{
  "num_hidden_layers": 14,
  "hidden_size": 320,
  "head_dim": 64,
  "parallel_block": false,
  "beta1": 0.95
}
MLP neurons of a small language model. Each row is named by its layer, matrix (gate and up: input weights) and neuron, and shows model dimensions 32-223. Each number is 128 + 24 x the weight over its row's rms, rounded and kept within 0 to 255. Numbers have three digits each. A neuron's up and down rows have the sign that makes its largest values positive.
Before each neuron's rows, "fires after" lists the tokens most often just before its 100 highest values on Wikipedia text that the model never trained on.

fires after: "P", "p", "L", "St", "l", "V"
L4.gate752:129134147104186093122140108139207148140091110176126151136113129102137096133122100122101149148106150096133122126156138150129114138107133097134114107144114119096157132136136089171116180089126130140134140107171155122120138118090108163116116137114138105156157115132131122162079122144146146161080140113101146125137146115143124135111147119112106123086102146157120118148120156132133102184123122160098112173133129127127141203191135122112148091125182130160135113115121134130097135101136153108094155126102148140124119128085170150144141117166109128104119114157163160162095107161160152129
L4.up752:134128153100121123128122093118149158146165164106123146113110182137159150124098102123147147128099128127142142122112164103118122102074117127135153133151108123096120141068135162123132108126115152125150155090117079139151118142129103139148152150142139112120137117122133146122137134120162083120106117144134100144127104146156129143095153043125123162105129203152097112134140115135140159119140132126119116140148132160116120155108089151158156127123174132107101141128143128159173094149129136177142133162111127118117115116130142157109168129121120105069133117139142142090103128086139133153

fires after: ", ", ". ", "), "
L4.gate1235:167116142133152164084188109096112135149121088115106098110164129104113133157160166117120128134108144128140093144182157157144102137112106129126106139139123138167113105100105135147151119142104155097108111097117112119166114086180104178130122121143159106168170133114167153082118118151159104095154098157101125138124132152105145092086099125139110104153117139143123129125110145107150143139109107113131150124162103118101127117149135125088136153131128140125109129128196145144123143107133110133113120167128132133125139106115107166127129138115138098143087154154143156120109150125145152098
L4.up1235:099117093090144121157131073166102093099084097083162116138135168146140164117097124129117143123131125120158135149091151107106082128148159128133173161083093076120162142138134117164157136108113150096130139172119124152091136157113158093121150147138092091104129151103089093101119122133151107097141093088170118117157169092143127107176089154126119145109143161095120124118139120147132148170143114115145142110129141078145152149107134097107158138116139117115120130136124130096141182155158132124113124148112127158167167126106144143153141156097121156141138126126102097094122144151127090154

fires after: "S", "Sh", "H", "s", "G", "K"
L5.gate1264:139134160111107124121176086128130091132134125131135129129123176125155129131159146126121160140155144095130126115159103125154118116107119108068123138163137133143102126148102144181108113133123114112109129118099093163137099146113143165100098127118070165106108147111145106115132111133103125111133148136094118130144148107191133104105114119130162165138190157124130158145134127138098136126092112145144148108112148164111069100125077155137134101217115110119120121149182128119094132137101147127118127152152126136136121090146160149150090178119124121097151128087179160121103112150079110141
L5.up1264:127132129159108097169148118120131144125123141148082130115126128114125128119169135143118124110165080114131126103171163094141130144131130119119125107149149122127152131134131127113115111124100130103102113141129132142141112102085145123128126145140126101099152147100138127164105118177094147099132157118072158122143134131128132154135135158122111172087137182123179122119149149158132142135113141146180142135134136123148088168130135125138149083198171189150112101102121135114203148161120131099123100110140146167147134126131087117124135103085117126116114077134131111115103111152109158097

fires after: "P", "p", ":", "f"
L5.gate1260:115095129076137127135124128127101089145157121112118163119143126122152155092126165165062133128134091117113157140163123140151120138121111135140117128137131137148114143085134120086125157115127111140148134110137101162112123062174139141130039122126083157162171113122098137138107115119140135131088139099178099131124128130162152125131133104089092167150097165084146155113121085085175130158150112174140121146135134148134085137149106141135124134073122165102149150134128132138142154124151139157085072114164132132126127131105136130154101134109118149113117121120144117129118153106132122141
L5.up1260:150114097126130123120101122141165117141127147174150092097137121080092128126180104125126182132074143129141216121128107157099067130112132131127160141156133107122153113130159155158160097108118109146127129113102120126111127151130114121098131130130129109083131141185122125115135124127106102120126167169094179117083142112096083116093142141171130102067127140120124077124111130097099132123115143081116134091190118115122130102141124107130149086110144076128156124112124115166111139137133151113168141133135097095130163112133102115076134145161136134149127136086138128116163136108128088180

fires after: "\n\n", "==", "\n"
L3.gate1256:096116139079158128139145071096145116125112135110153154124108102161089111121103116108069156126111139110111125191118110184136143137067126162100175143104140126105140122127119149142117120115105108144138118131156130131155109121135099152126131139109108135147148112165158131089100134141105091093123119128143096096109134119171135153109123189190126139132159113128111165148127099117098141160144160099150112151100137143090153117103121144172093140136154133123096167117084133132136112082142134175100104135114135098159137080123152115101147170111142159110141123124129129101137121138166133079
L3.up1256:107145150128133132139140087122113101120109117143132085147140115091099132115121096100107126137148134095115109150126126166124137148047141157112140109128166122096190169121133126135126133145166115110130132090154127143083104161132111156128162148062091148136154129133115100119095112143136111099116117131163162128093139140124158125116147188131121131116162117096090149196113095114129153135105123095144125141106124129122138131102151146114108119111121142110117120134124138097131204131140109177137119134117160097134111093121135089076156143129128108109134123135130149096139170135143147087

fires after: ".", "|", "=="
L4.gate909:060119124154147147111167081127163109123178096175104075106119114116165167144107130131122136130131125137159126120135132167122185085113138126157105143121112141111186182110134098139128093129135135130125150092165131133163145123111111125129125164106149131122146100155068155097155112119149135105098122152135162118103130111130145116123131137139133064121113138168111137143130177133112137143118147099086129145064148086123095134132091126164122143120123149130114116146132144140093144117139131144113131106147131153133128137170140096135109147141143124121158128139134126126125150128127119179
L4.up909:103107154126116124120123084130137099129110127154100114114143130114168143141113125124105133106099118147180129096088124147119158120099128138107119156140118133095200196117131116100119126152131099108117109118137130131151177106092121146144114158123117053106149122130102112100126130123123123105108099160153179098083108105096144175134130147196124084116118151164134154122127129145121151131119142099087141129100111089094136111119130090149123128131136122139096129139121165146098118140147130134105112151154112120164154108129134145131137153075116121132137135138118110149117145125122137194

fires after: "W", "H", "w", "B", "S", "be"
L5.gate878:141126133138163138111151148099158105161101167110121140125099137166113158139128111144109105124176157139149137134130131139094085088135116156147141130129130114153167152124118135117172165159151141143136137123102098173158147133149102142104138119142145142135100117124115095118150106138103120139101143144081151137146128151087122088107150181105105124110143141101112113123136129116162146099154147144141091125109150148164124101088133142130187121094153107122146137151136150125113145137126154118085154124113133137120175154102086159110115177159117123144142139113114148146065122101091126152
L5.up878:091138142134111105128112147091137118167161130128074136101093132141116130109134137133094099185136136145151167124138121103133124148168135117137145135072135126085114088155123130159148132156144121070125132116127136132133146127178132154098150125101119144118125140133126148145121071116078149127151102131125179126146170152148120123161138136126136111139116146116160114128087103089119080138105092142099106118190121084122111127155099146148147116131165121114131166154109109088139156109126133154124140092104113135106162120152104104111108123119113106142154116151076130171123134145116115137

fires after: ".", "|", ".\""
L7.gate856:141130143163131129130150095127127142167140150135119110111150127172172108134104095095122133114158142124104100155116146212098145109092131138144137103131132147106162091074135128156122130108121115140113104095127130129109130180114130144148120130106102138118171112175071101109121133128133129107134134136126130126142120130145163105102146180120115134148127136143099234109124125143098128127113142086118138154023129102121173094111153137148127147126124186123131087137128140133124131106144135105132137100145164123122111136140119078152104188102152166121139103162148127167110127110114121126
L7.up856:105113146138138091148137128128142091187137125122112108137130104149170113097109111106129114102139141135100083163093123188114147141101126132113156087127123141094170159061122145144113107107072120104128124115133155142131132144085113152201144188093111137105167099161090106111132146105118134102102114136148125137150129120097159126096145185086114120132133141141104179130101134144095145145119122110126142155096088087094171095129150125162115134114145203118123087141131118139133158109154161087112114087145146102138119130130114080149106176083133132121126120177153118136118134146104123142

fires after: ")", "=", "|", "|---|---|---|", "|---|---|---|---|"
L9.gate1160:122141145135156093121162067117118125134155124088168086065131129116117121164124116129145114117152107133103105178087145140106130127093152148129119101172091149118191117147165183123110114133109101122117125135145095137158156136090141111132162122104120168088149127127128153125139157120147130117099094139150109149144133110120140145121141063106123118130147148101142095128133151165165124129139122150120153151151140111156110124134129137160156157140087149111121151157134118149150095090134131127108089110162105120110064135159153197166151120153104144127128118153168153112115121107128086107
L9.up1160:146129152165108061122156129128071146124159109053135100112131123124100146105094160126175135168157165145130167153084182172087121169136160159167130128148086139137170104105135106145106074175137117101116143106097137192113128112131090149130118147158158122080117181129168121107125156116113107096129117082082132149171089169108117127127115126134116130155130138105087111154121174146151103112114141107123161140123135114156139109127147110110064133124150135118116164125123125150145138081144126149155141120161131131164172164170138137146122146152164166102138113149115122138131111152129142127

fires after: ".", "|", "\".", ".\""
L4.gate29:133129154115134109124149128120141106147091106212123111116105109120151113114106115070128104134082104099090113150092121108120117103101125126156137103178127161103079114142146142117118125112155147123118119157127112129066133125140134115157133127141112137115122126159155148107152182088131127126141127129120158171179133180147137142117118164127127127148102125123156136187125084142125180165107151144136150163122095066119155104133107089125132147141142172162119107117114123124119117142134194095137126127146116133104126115142124113151133174150140137163125089144134137163131125122124133126
L4.up29:088096177114148100109151149141126114163105111125128067087111112183141137137103112102145123125134136094101103114115134195124122135142097112175158122181177126100114148141170144117117136104109096119120111115101128172108104144115158139133149175155114155135103116118117149105154172108108119131159083129139115165157103155140134105119174168077138100162135102136169147182095097148122160130117153136147131141145114110100102142113130125112092153165136129139109156128115139119134080118139154139105132107140105108148129084143142151127105125148101131109105163138139142167145114148135140149

fires after: "G", "M", "g", "F"
L7.gate1164:060141132112119130130130107149068132151114125067120117172111057110126117148118074141186122096103120110146173099103131094106120108117101139135115107150144118124124119105089118104123110141103124137119107127167114162117148129100134153117106139139116127117141066151074145120129142161134104158139090174104162094117111140109162089131112120081112186078135129123101117141138146128126099134065141145140105138194132144090137112167121146128100110124101125111184113122126135112147133125110145135151112172120116147107127120142120119129126131121129122109121132133119075109088092101113092128
L7.up1164:123155159107145124141133099163129113117086128134102150065101139125134138132117166121116120126153093175139071150128174132127122123129181125127089165160105106119133083151149115116128128083068117126129135123110115163134107149150127116110142123136134102141134119085095053098123166116124130140122156161103140135139129148094147130121073099121136148161134127135154155119106143121149129114137129147155131134130128123144124119083127166126151164114141129056122092103177092141124124162118151142137094124161187123089104153134141145151133126137200158114187127176167161129111125178148129113

fires after: ".", "|", ".\""
L7.gate906:102113221144131069132169113108137098190119125130101096115165130115183130141119113138165091118190145124105125126100171161107136125105137095122150112135114127106130167103118146154095083113104122115116138093109115119118139145114091141077114162088119117130180134165130126119126141103157128109103131140145116118118103109116120120098157214127102129139129114134140191171117117122123121133150159105132150117108090090131128096108120151131111121122154132137132125132105059148145184114125118124099115144141148087105154110115133063133122136112135179161122141146153111128135113159144118181
L7.up906:135114175160137082132145076113152134229112113133106107098138100143157111119112121110131084110180126126110130132075135192109140114092100116116151120096117145098162168110112147125116098104089109125112122125127158112113129130093119170119137143094109119110160096177067126126146126116130130107105110133134124163104121128120152134105141198130101123111123132137117176173106143130111152158173156121126133153103107116110134122109142091137120126104148138132121112118088116135135127119134129118139116129147134121140130138149123026145098154103150141144109156139150128116132100147127141169

fires after: "P", "V", "C", "Cal", "IT"
L5.gate1059:117138093149118108092137108162159136137125131115188146133101168096076089157154101159095120161116113145176108117128156152105108135119151121098118089126124129105135120129134112164138149148125152110076091129151147106123159173086112151122140115140123123140149106132101150096122162100147124154112169106149142132105128168114163101113097166140088139151129153149112093121146169112097144151131138151119120129130132179107152152117108121129131180146153125096119101108113169140149115125150163108137149131091163137152081121106151096118155172093117111136145127107131138143145138121122121128
L5.up1059:120153115115074087116114132149151170125125155085163128114127183126148110156120124112139155177139118093145103169149151121095119139140141147139077100120133138132101124116152110153132149135100175086125123116164120164065116130116159140145126141133120140134197166114077115079146122122127113136153146113153122128094114123107134126138138121097123104128138137114107110105123154091115180117109125140155116114140111122139128131132130102146136140117125127137168130075145123101124132132104144130132098130143119146133143116153099121157158156149089167102140151098131099140150125136158085152

fires after: "me", "J", "g", "B", "ass", "res"
L5.gate1027:101107107138167095139131148137104110175118108139133161121110153087127127143112121157137127101121135136094119122125130091108113130125150146088113139088140168148105099165169115105124137122188183118117139105116132115127139074116120088112115145142085129106082102072139139092113173133150116120122102091145163128107098107105107087141173154141123128107166086166112127102130141116115159122151133091114096167106128103146119151124123120126174093124136149123174140143113122112104144151109117126076126107137109173132113103167118149135129150165112121122133112147164148111162117103126148115
L5.up1027:092134134114119132117140127140084073098112137122104123136136186128130159104146114154120135149127116135125098137102143123068122139140122153118082140095127139135143149162157126108149137111155115128119117132113081111132154123122098115097122160114077172102130169114175154112140104092120078143159096142166062091096121125111131129115179153148130086106128081146144109126128151157096139143087147113129142121115145135130112127153134132107138121123119123150157159132126128157128115126146118135115126110149126114093129137171083179135131107149110123090071126117139156100110114107135122132

fires after: "s", "comm", "S", "V", "or", "cor"
L4.gate696:130128135157148155094110084112091131066140138150132131137116120170098137156129110107091144115131148120117133148163134138173115136095132099119136154180088116142121179155108118128150101126135145130106100133132091123087149129153124137095137124203118072100147164100152144134117129080148113097146129082104186098116086145070133118163104112153159093107206125135137111158174069137117106143175135169100107127088120144116169119109136116119111117146127132177152128085121143116142155127152068132100151160152129110147187126086156114145117044137127149107142129110143122110124112125136163115
L4.up696:108121136122116122145098121124126181090119130188134144136148127129128109127151105144123143126112124121145134140148146123154119122131098123162139107190107153118142169163145109132149109140128112096086090150148123129098175103176141119142149113142100123130129179086124076146127168138131097136157155081091128109127120143089090110159153146084122144124184110132135116158161138135102131151116102143142170145090114125105143153157102132115123121138146166130152152122141143123128130138133119157104116123130156184110135146144144116128146080106085211096129134136069128123113117165131125108

fires after: ", ", ". ", "that "
L7.gate193:165107107105148125147142113121093138117126064129098137166130129114109173123116127134098137128096135125152125162144122164150115111111073082132151130108122141151160125125118162125110158149104141132112121107127163109109110164165106154136081121110116123135139128119100134130126095124081137149089160139125140129147149121108152074164094148113133123068084162096147145159144137104145138122158108118117145128095103168159156089131151128121104097123136158100120081132145112087139147125133145134090143158149199130120093151119111130167167186112143134116144143087127145051158121158140122100
L7.up193:131097126110142154098121145117068120132109130141124114147174148142149086112124084146138150148146109149151101120159136133114154089103119150131150121156134163170139092155108132126164128117121146135153134145137098132086109134114181129116136161117131090108140127167086121141144112108181146121167108126089107132098046137129158138141052138136129143137146105118119196138144094121122124151149110072148147096149119117146115138127126135143135150094136122126139177168113145126103116120139147078154128141104139102137140118127137124160129141111140138163100114117114169066129132118109117133

fires after: "| ", ".", "–", ", ", "("
L4.gate281:121116131156125140150135127108110124162122150130109112149127154170154129135107117129136131109113095129145155162144111114186119112133054114118115110099137134152112098115175100038090152150096128124131099127146184109108138113116117139123131185134138102141148133146082152118100092099111144112112126128132117158101122095147085128089091133089127119145134125107142157136142116185127101156120082100141137109116134100183143107109103137118204121118111135112116132156165147106125183119145107119171138089122149118142134145130111141177145128102143130143109120136096134124117131121120141173
L4.up281:164123109113138128121143140093135105114127130124111134161131137113139117129116141151104152123143115148102103091125137127143133110149117149117168086115097124122139114118223106081096143161134104143142104110129111135126118109153129123134120131124117128108102139157079122104125089086165119092136138135176119154124114116098166187146094163059109139176160104115142145151139180156112099186121121126154104150125102092182123118144157138132161114147143138140123140125133155135109192116093075133177168130126133086112112127116127133173120117116129116118127124096130131137124110093089108086

fires after: ".", "==", "\n\n", "==="
L5.gate408:134152165155136101134086145103152130130131097160169108111146115126130132152109122073087144117119112122112097148094174144149102118141179153138092120123100114119153163102131107102133107163152147134113146137124148139109139152125143204152121102111112104145135104165177136106136137134133118109120107144111112135111110116105152155122127135084157101145186091121118136135096077150069170155111094085093152122132104113156154148087094094146128101110128156148107128133125073135117153104134163167102144138130134056128156158148092089108106147103118121115135111106139111152114149096138126110
L5.up408:100147182132129154168120106094169124128128132124127090133110102165134168109116128094113144138148135113101114120081169113092126095120099091131151140094110140101172138113127146141127116118145095132111159126079159139096116150105114117156132116128144128129171140145099080123091117135126148129160113143150087096092119140138159185142166126137137096081169123129103137168119181120106120139125143124143136141177132143128159140130101148129143129137138087139101103157136142140130129111119147221141141100108133156134155076110120163148123140156132112169127121130146146123111114145132117084

fires after: "emb", "Ch", "t", "bu", "j", "sh"
L4.gate334:075097098125147112152136126111136133138175145079118108127124144136113126104107135091142117134101146093158123118098079089103148187139145164072102196127118147122106121113143099130143092165168145107119108116104125120139150128173106115112108146111135125190154118149127102155129096141102143142125078114124135093104120137150099106139121135141148096136137131110120145109133146145109135121118116138147132086115130122157154133109136078138161135121124077107125151118142144073110110120144093094102125097151166117147138122156099152124120144103132101157108053122127096135100184151120117125
L4.up334:151143149081138126148112159136135141102166134166119149078131106120092146114143135074111140135113152098109114140098119124115123112111087113148156128106092127128150124148116180134126127121152134135120116127094116093156140102110098092110112078126098142158133146151133121115128163152132155148116126115123092073168105096122121091147089181104125108153112163116143149128139094166071152076115133130136117090175166128122174102117119121100162140151127080141114116144121110098108130136130129144090147102124142122124136136122132143109137125088102100121120117168141142097140116130096132071

fires after: "K", "M", "p", "H", "B"
L4.gate975:145114124128118166158119088162117123078149132154145121104127120086111168169146155177105116083166132126103105165111163134145141112124134138119137074129108153129106091118162113102109157126187149135146114129133138148130130107182073141135071134192155137125110103160173139201093133158112124087110171109147156134133150139131168135122108168134080072115111142156123148128080132138110157136159126098127125148132166144099097105132128112134117109095093119125143117152143163122169126136106136125142138130115113125158126124121146138120123110123155139140126105142128133096098116100113158119
L4.up975:125145160133115081103115091154115096108112140158111128149125108076106150136120088157103098154084128134080115129140141164139113114160162116088087097189096161153138133141117118166137151151154091143094158172156116165105114130134127118108132090150142129161127118127131147143138117098153142169157152148120150102128125103145135087138111130123153142127115128146136104118159128140153123090127122150148126097135151139080124158132172164131126138099167136117128112110148083152117155151118144131148143092086136150115136122127076128089135159144159116154150186132125113120098176113095131131

fires after: "j", "B", "b", "t", "ab"
L4.gate756:095116173115151118115169126116168089111158119098124128121158119128129167142124153147105092086077176139094134117176101100089123161145151176137142109113150133135181122134142118132123124175103152141129117107098114127148096093127099167143094150120215147125187124137172161152118090099122128159145106087147144110173136118195164130153101143136158143107126112096124102140139138167097114088097142152109161140121121116119130207141121112122117116132097146127114113130124126120133119104104137099125149118142140132120133113130120142127118143136080108113095105132145154148125127134120140157
L4.up756:079130174125111168145121150092116130109147124181093144184137088120089108158158168096145117109120131105141083115165116124105140132120150144118126122163113145120182128144126104128134126140134102125117150135090108111198152049117092188139149128144107137112156135106127145165130149137129120102117092101126128120144153120133131135114089112114149098128159115102085103131137145136134123081121138123140089086125138134122136124168140140135139125108147116098119165133154138083112122131124099131089151130162120089108061127117124110139117171157117112133112111180147126130130142126126076149

fires after: "c", "p", "P", "u", "v", "l"
L5.gate352:122144180099092123132153132145119123138170133096145137164101130097125111107170137087125133078151120113138118121183163117116148140119092105115087141140151126098109155133137107107144137076103111120120083120145159156171123119165169178120111147122153106142131133159104158112128099123135095093118128110122104139134138127160115115101176132142108124125094129122124144129105102181111163151148163184106106144133102147154153113154138151154164132113164153121135171122093146159148131117154160150145126088124103129117157099137083134158109150075101117126119150139108130108124142124152139154
L5.up352:147117139150128154169129095134118104177155105134113115130122105129121110116182114131101187126124129169078133127134101078122119142093184158106127105114145136157130138147128103178160118103114084128143125115118143154121124109170116136126082116132114136130142156090086156131085137158096082158167131113116113128123068100114103104103092140167105159125164132120143124147125111155100140124116129203115144099125140098125122127162153127077114137122111158108128158159131130163116115061145089111168109153116119137127129109117117136115091117097109098120131151074094145120122127107097162154

fires after: "B", "Ber", "J", "F"
L4.gate1016:095132147121140164120097133145121118130163124166134178165123108139180084148127123121096109128132125128131104100151148166143130110144117111104140152138182149106102145187120112153151122082086177140104164136091197149123168158150114128107116114106129107101114110126109143113122123122107130125116149148090086137118120157096136081125118158122190127119103101131131098122150126110111138113107105156143127111145136089143149166123120159119112126135098076115096067124084167075102157145099130113079119113157110138149174127137112161128125128165123143123159117141126110109130102103091143112
L4.up1016:140122175159151133123138116130125155125092150112135139134120185105143151118097156139131140139126122120097143139078148166141084134138119081131075150114123141101120094096156111104071144115128121138158113080118080088135140105134141153065127116089135107127115142133090142127169110110111102150135126108130112154097120177107128136164104126162116126127107147128158134153125162094139144143109093146146138152095169077151122141151089146125122091114109118158119080132121143140130146123136113126144090160144129103157107151117123087150110144113110129138081167123179150120111123149160071143

fires after: "S", "v", "W", "P", "V", "M"
L4.gate876:094089158109127143139099110111129123198113148152165127104158153074104163167113092115111122118084107091150129157151127113098094145100104140076100135142123146177112136137136156151119139112145107127125083121134094149119137168171154178096131115115128132097126137111152153070175117151113123150142171163112156110100099151099109157170095105097119132132160140093147148140137132138153139108150113132122074142109105152128099154136117110150133138145141066117113145134138124096107112114131140076123145155105141110117118140132153142107148155134116132089140118141128142170134085107120100094
L4.up876:150155178182133132145120085099114154111126146139106133144147118124135078173155102094171159159123110135155163131115146128172094131117152136152118133118120159109168158097117152140083160115105141105171155152099134150131124090133139085105162150173121125132130154073095117126141118134146108113121154132158129153124110143143103103119137136145109128117124116112174080100106142126158083133139134144157075149104102085155169123107095155128125104154143112070107113127163128117137117129104137156104073161138164110134119110155082156118146124153124150102122123123103106079124101197143099150

fires after: "m", "P", "p", "M", "B", "An"
L4.gate1168:144103135103126185160130062143152139114129133166120121160139116122143152116146102157180142116100165120127153156103129140102119096132156132152113123116104097127076102100134127112140087139145111115187112108109146136126106111166147107113110144177120130131131154136143101126083136155153162144085133137134142108148146157142159122133123154135109096108119127113131124133148133114106146131125111150146103145108114155132145109143125102121162128113115134111115076138130155142122142099115128144119127138128126129109150144151189131118078104109142077158105133078158109110138101175127090116
L4.up1168:143093123143098138099133116135113124138120119152124115195136124129133089149090165113130137124130173132125150154156129145092132125095153087112131161117113122105104097123145169162157104085150101115117108139095147120122170138151120128115118134134163116140156109116098160119106077131111156167096118127106147151150104159121100150080167142131128089127135207115114140112143116182162136116106140144088062102140136188104124135118140182101132098088129142109130143142143147164126121097161152124175167151149120130136168156127167120109154178191188118110137101101124121151109114142109095108

fires after: ", ", "), ", "("
L7.gate386:134090123127134141130146096186116101141144146130137094101150111090091109127139131183120138145154150070127124160150111101127108155134117126088156152157127108165112139138122149130085113069144135176096153145114159125120123134114123126124136103138118110085164138125134109145114096171102135094120127149119140120115143092127174103152087133136123123141142137115107122181128133098155153169128089125120133135123123134118123096137129180108125147124111165121096126111122164123115167107125154091120128182112149152123126153081187107169145136154107147140074132104157138104083102131160165098
L7.up386:166133138142143109125122128141080060149105071110098114151158184123106082195153115135150150149138138159126118118158155163170118109127137103140129089096090147088129134123130162159120125150133142144102113158072125155144136114109165101145152105118155126152159129112119112129114144073117099126119100130111162160129061114116102141117121095145105137144133148125095143142133103118135115164128102117098166147146091156156165117155140149135150112093144091090122082104155147098146133097122111136131098135118125141094121141109099143129135155127116174135123126099158121141144100138107124103

fires after: "|", ")", "."
L9.gate919:143106152103150111126141113142111101129119117144137117138146090106136120124107141111134110117132119097112133127069080134070131106095095117130154105138134122116136146130092125128064096132103091153088087140138150135165146087094118170125103119083116131133120140170060128095139156147096133107096138101141106164146132147116134110123124160161117139130152136143097198107117146114117160149133122116109129091113126125090136077123128161116113145146161140126131099102124078139139130106121138129107102150160137093134164092102131115156084125153132132088121164171140103132143102155143114150
L9.up919:110096110118139091120115039144135079162135138137130115161110133094148109119087125122150113094168122101128112123103134192089125117107054057125122109115128137108153185110136080119113115089132103128108134126152125130153120166137133172131163133100121152139153155130101133116148125106135129104080125160182067083105132118161175137073146174123135127127163117159123109145121108153141151121134168148133120113080129125152121121115146181120097146127148168114137145117113156135120128129124122165074108122129113121112159110122142095139148114156143131104132153179112135111139123162153148134

fires after: "G", "g", "w", "S", "ph", "W"
L5.gate739:108134132095146079084162136099112151135144152130133128104112130136148126212119174124090121127102114114134129097104102093161069150145116117134105196129099124142180147136129150118147156147143147100145098091127110134145141139125107119128121115101137151122149128100099163140170120111121199113107139133113104094137110147072086148157091120131123122112143118170077126116083141109155114115153103123178104086139105117122137107174114116118170143113142101118136169101128102167168132133145086136137174107127114134145078138165090148106133117133096158125123111133119126117115134146107091108
L5.up739:131100147111152126138088111144155134178086098120143108076081141134093153167134172110130145150139132136122120158174116128101129080102169073123097136128080124130105136137147141144123154147118125109134117141131108122129144147150132154114135136136079105124116123141150107101122089149109136138160156164142098166136149164164173144114079102118111132102126123123183135149086136184155160111164085162152085098106129130128121145119143125155134121134097116102129137143136136121100131104163130148124148112107128134073158139149118109144125124176120109117119131155124110119135097155138111095

fires after: ".", "|", "\"."
L3.gate216:133108121151115085110162136117163114149101126154108112107159114112210172111125103139125144122138141102143129098080128165123120123113101126147131119135132140088124171146130112101109103145079121108140140130125097146103169149124108088127123134108136146132137123137112136099109111119164115111025124105136135114094095141140147120161129157154155027118129129150103123134125177138119150130123142112090129116071131116123163156117156098155118156095139131100141151125125127145114110119124119173092133117152129127141135102139127049137140140111158132149142128143148112168134126118130134130
L3.up216:150084143154114108122167117110167068150108122167125085100139117135179151076126114112121121130142140101136126103065126169122130136111126128099132128138142142097124163152120111085109100133079106124110106139133122169082220145111101123141146122110125132127112106134095139109125129120134118119083103131134152139123107134136164116133119163175121063141138125157130125135132166139100153125135153106107132094091121077108129168112146110163117137079144108105135142139125119138115096106138135169082135130167115109144140112149126040142138137116136129126132137168135128166135124117128138158

fires after: "L", "P", "N", "M", "fr", "p"
L4.gate1125:150150116153152144116089108153117121094119154113149154147119125115119159125088142136118133112109106132118116172137156122116123140108141147114142118142119122089122109158134124094104138115111112120103130118107073133158143129093147107130128132159157156105111138140174106165126157181154130163156127098100142146137132124127121113126074078139126147094139137112149125134119110105114115125126108080135068104097134170182112140152148187137101105108110125132132062124116152125172157117119131134120145113151159126101129115118190123112135120119115123127149104088077139112136133132128174126
L4.up1125:132149072119143116132124089134155157090066124087152112153075149111127160127123105156124128109092103116155120127141140130087155134116106127075088124187143167103124142169109146127146146121108158150173127108165099128147158116118135097124174120171091113139126117112115100148098162130132111136150130172141177100125112140106168135160133106127118111071147123162088149113156070156150123093112138117140118132114084129153176147167135138143127127142139111093131158129137158112128115097114150130128131085122065148103159163148158117112120125134136133124184103082063109097162127100123124126

fires after: ".", ".\""
L5.gate216:129115192127132103139108063142105101236134130178144111135147134120146124090100114136111158121145108107111132111130129121104129124120165121110116113119155122133143128150138089163121131139124104106083125120093130112143115111101159168138118133125111138155128113142130114130123152125121137124079096121112162163180121133096121100119142112112123172135115110144096141154118138123093144143102132122094124169091135104132132105108139142142131105142130160105097115140131156123084136121135111088145127122122115094125150120149112055154114116162120143079125126126126129126134128149136112122
L5.up216:111114200119129076159140072145131113195124122152147104106186106115146114110095125121088130098141117112077133128101133124106154123108159141098130108139114125117155168132134125154114120119139084123105142123110155140158128130082156181126124133086087132128108082140108126121134147130096139134101100138104168152166112126094131096108156126108134130133121111127119141134116129120091146142123151104098132154111133099113130104112178136147129107127119133125108123132130122064118093115146139099134105117151102077082157144122128063144118135155097129100108140152137133121127148133131101132

fires after: "\n\n", "==", "O", "|", "N", "="
L5.gate101:143183130112127102146110046120115131157130104091123078113087101136130184140118131063099223171154117160121116169134134170144147096149130138142114111142140125140151151123119099123179126108160119132116059141130058128133120145101119096125135138103120122142152129117097106139085142139095131114159101117140093113099113143099122134121166091153108121114149098150120146121112104110141140158110146113097138103132155103114147112130097111128133132167121190113141115138138170133096144088125152159125122103107125104103097112118133143140148161080136081153109105150136145112120183130149118111
L5.up101:097176137168137093145149096125123095122106116102131105061096100159136168121106117105115162131139146138133131117116145149098150074122133121120097119114118127118126141169138087096169121113160117115082120118080087145122109129097102123135147147093140126122068143137099098116142152138100133124183090124139111131151132155082120136112147118116127114120148127153114141130089118121125135160075158100107144134119150093114109124151039138099081128147147185101105115136120160100109164106130134112095148115119138093134120098102116142132140117129143084133101120151145151126130169107157113117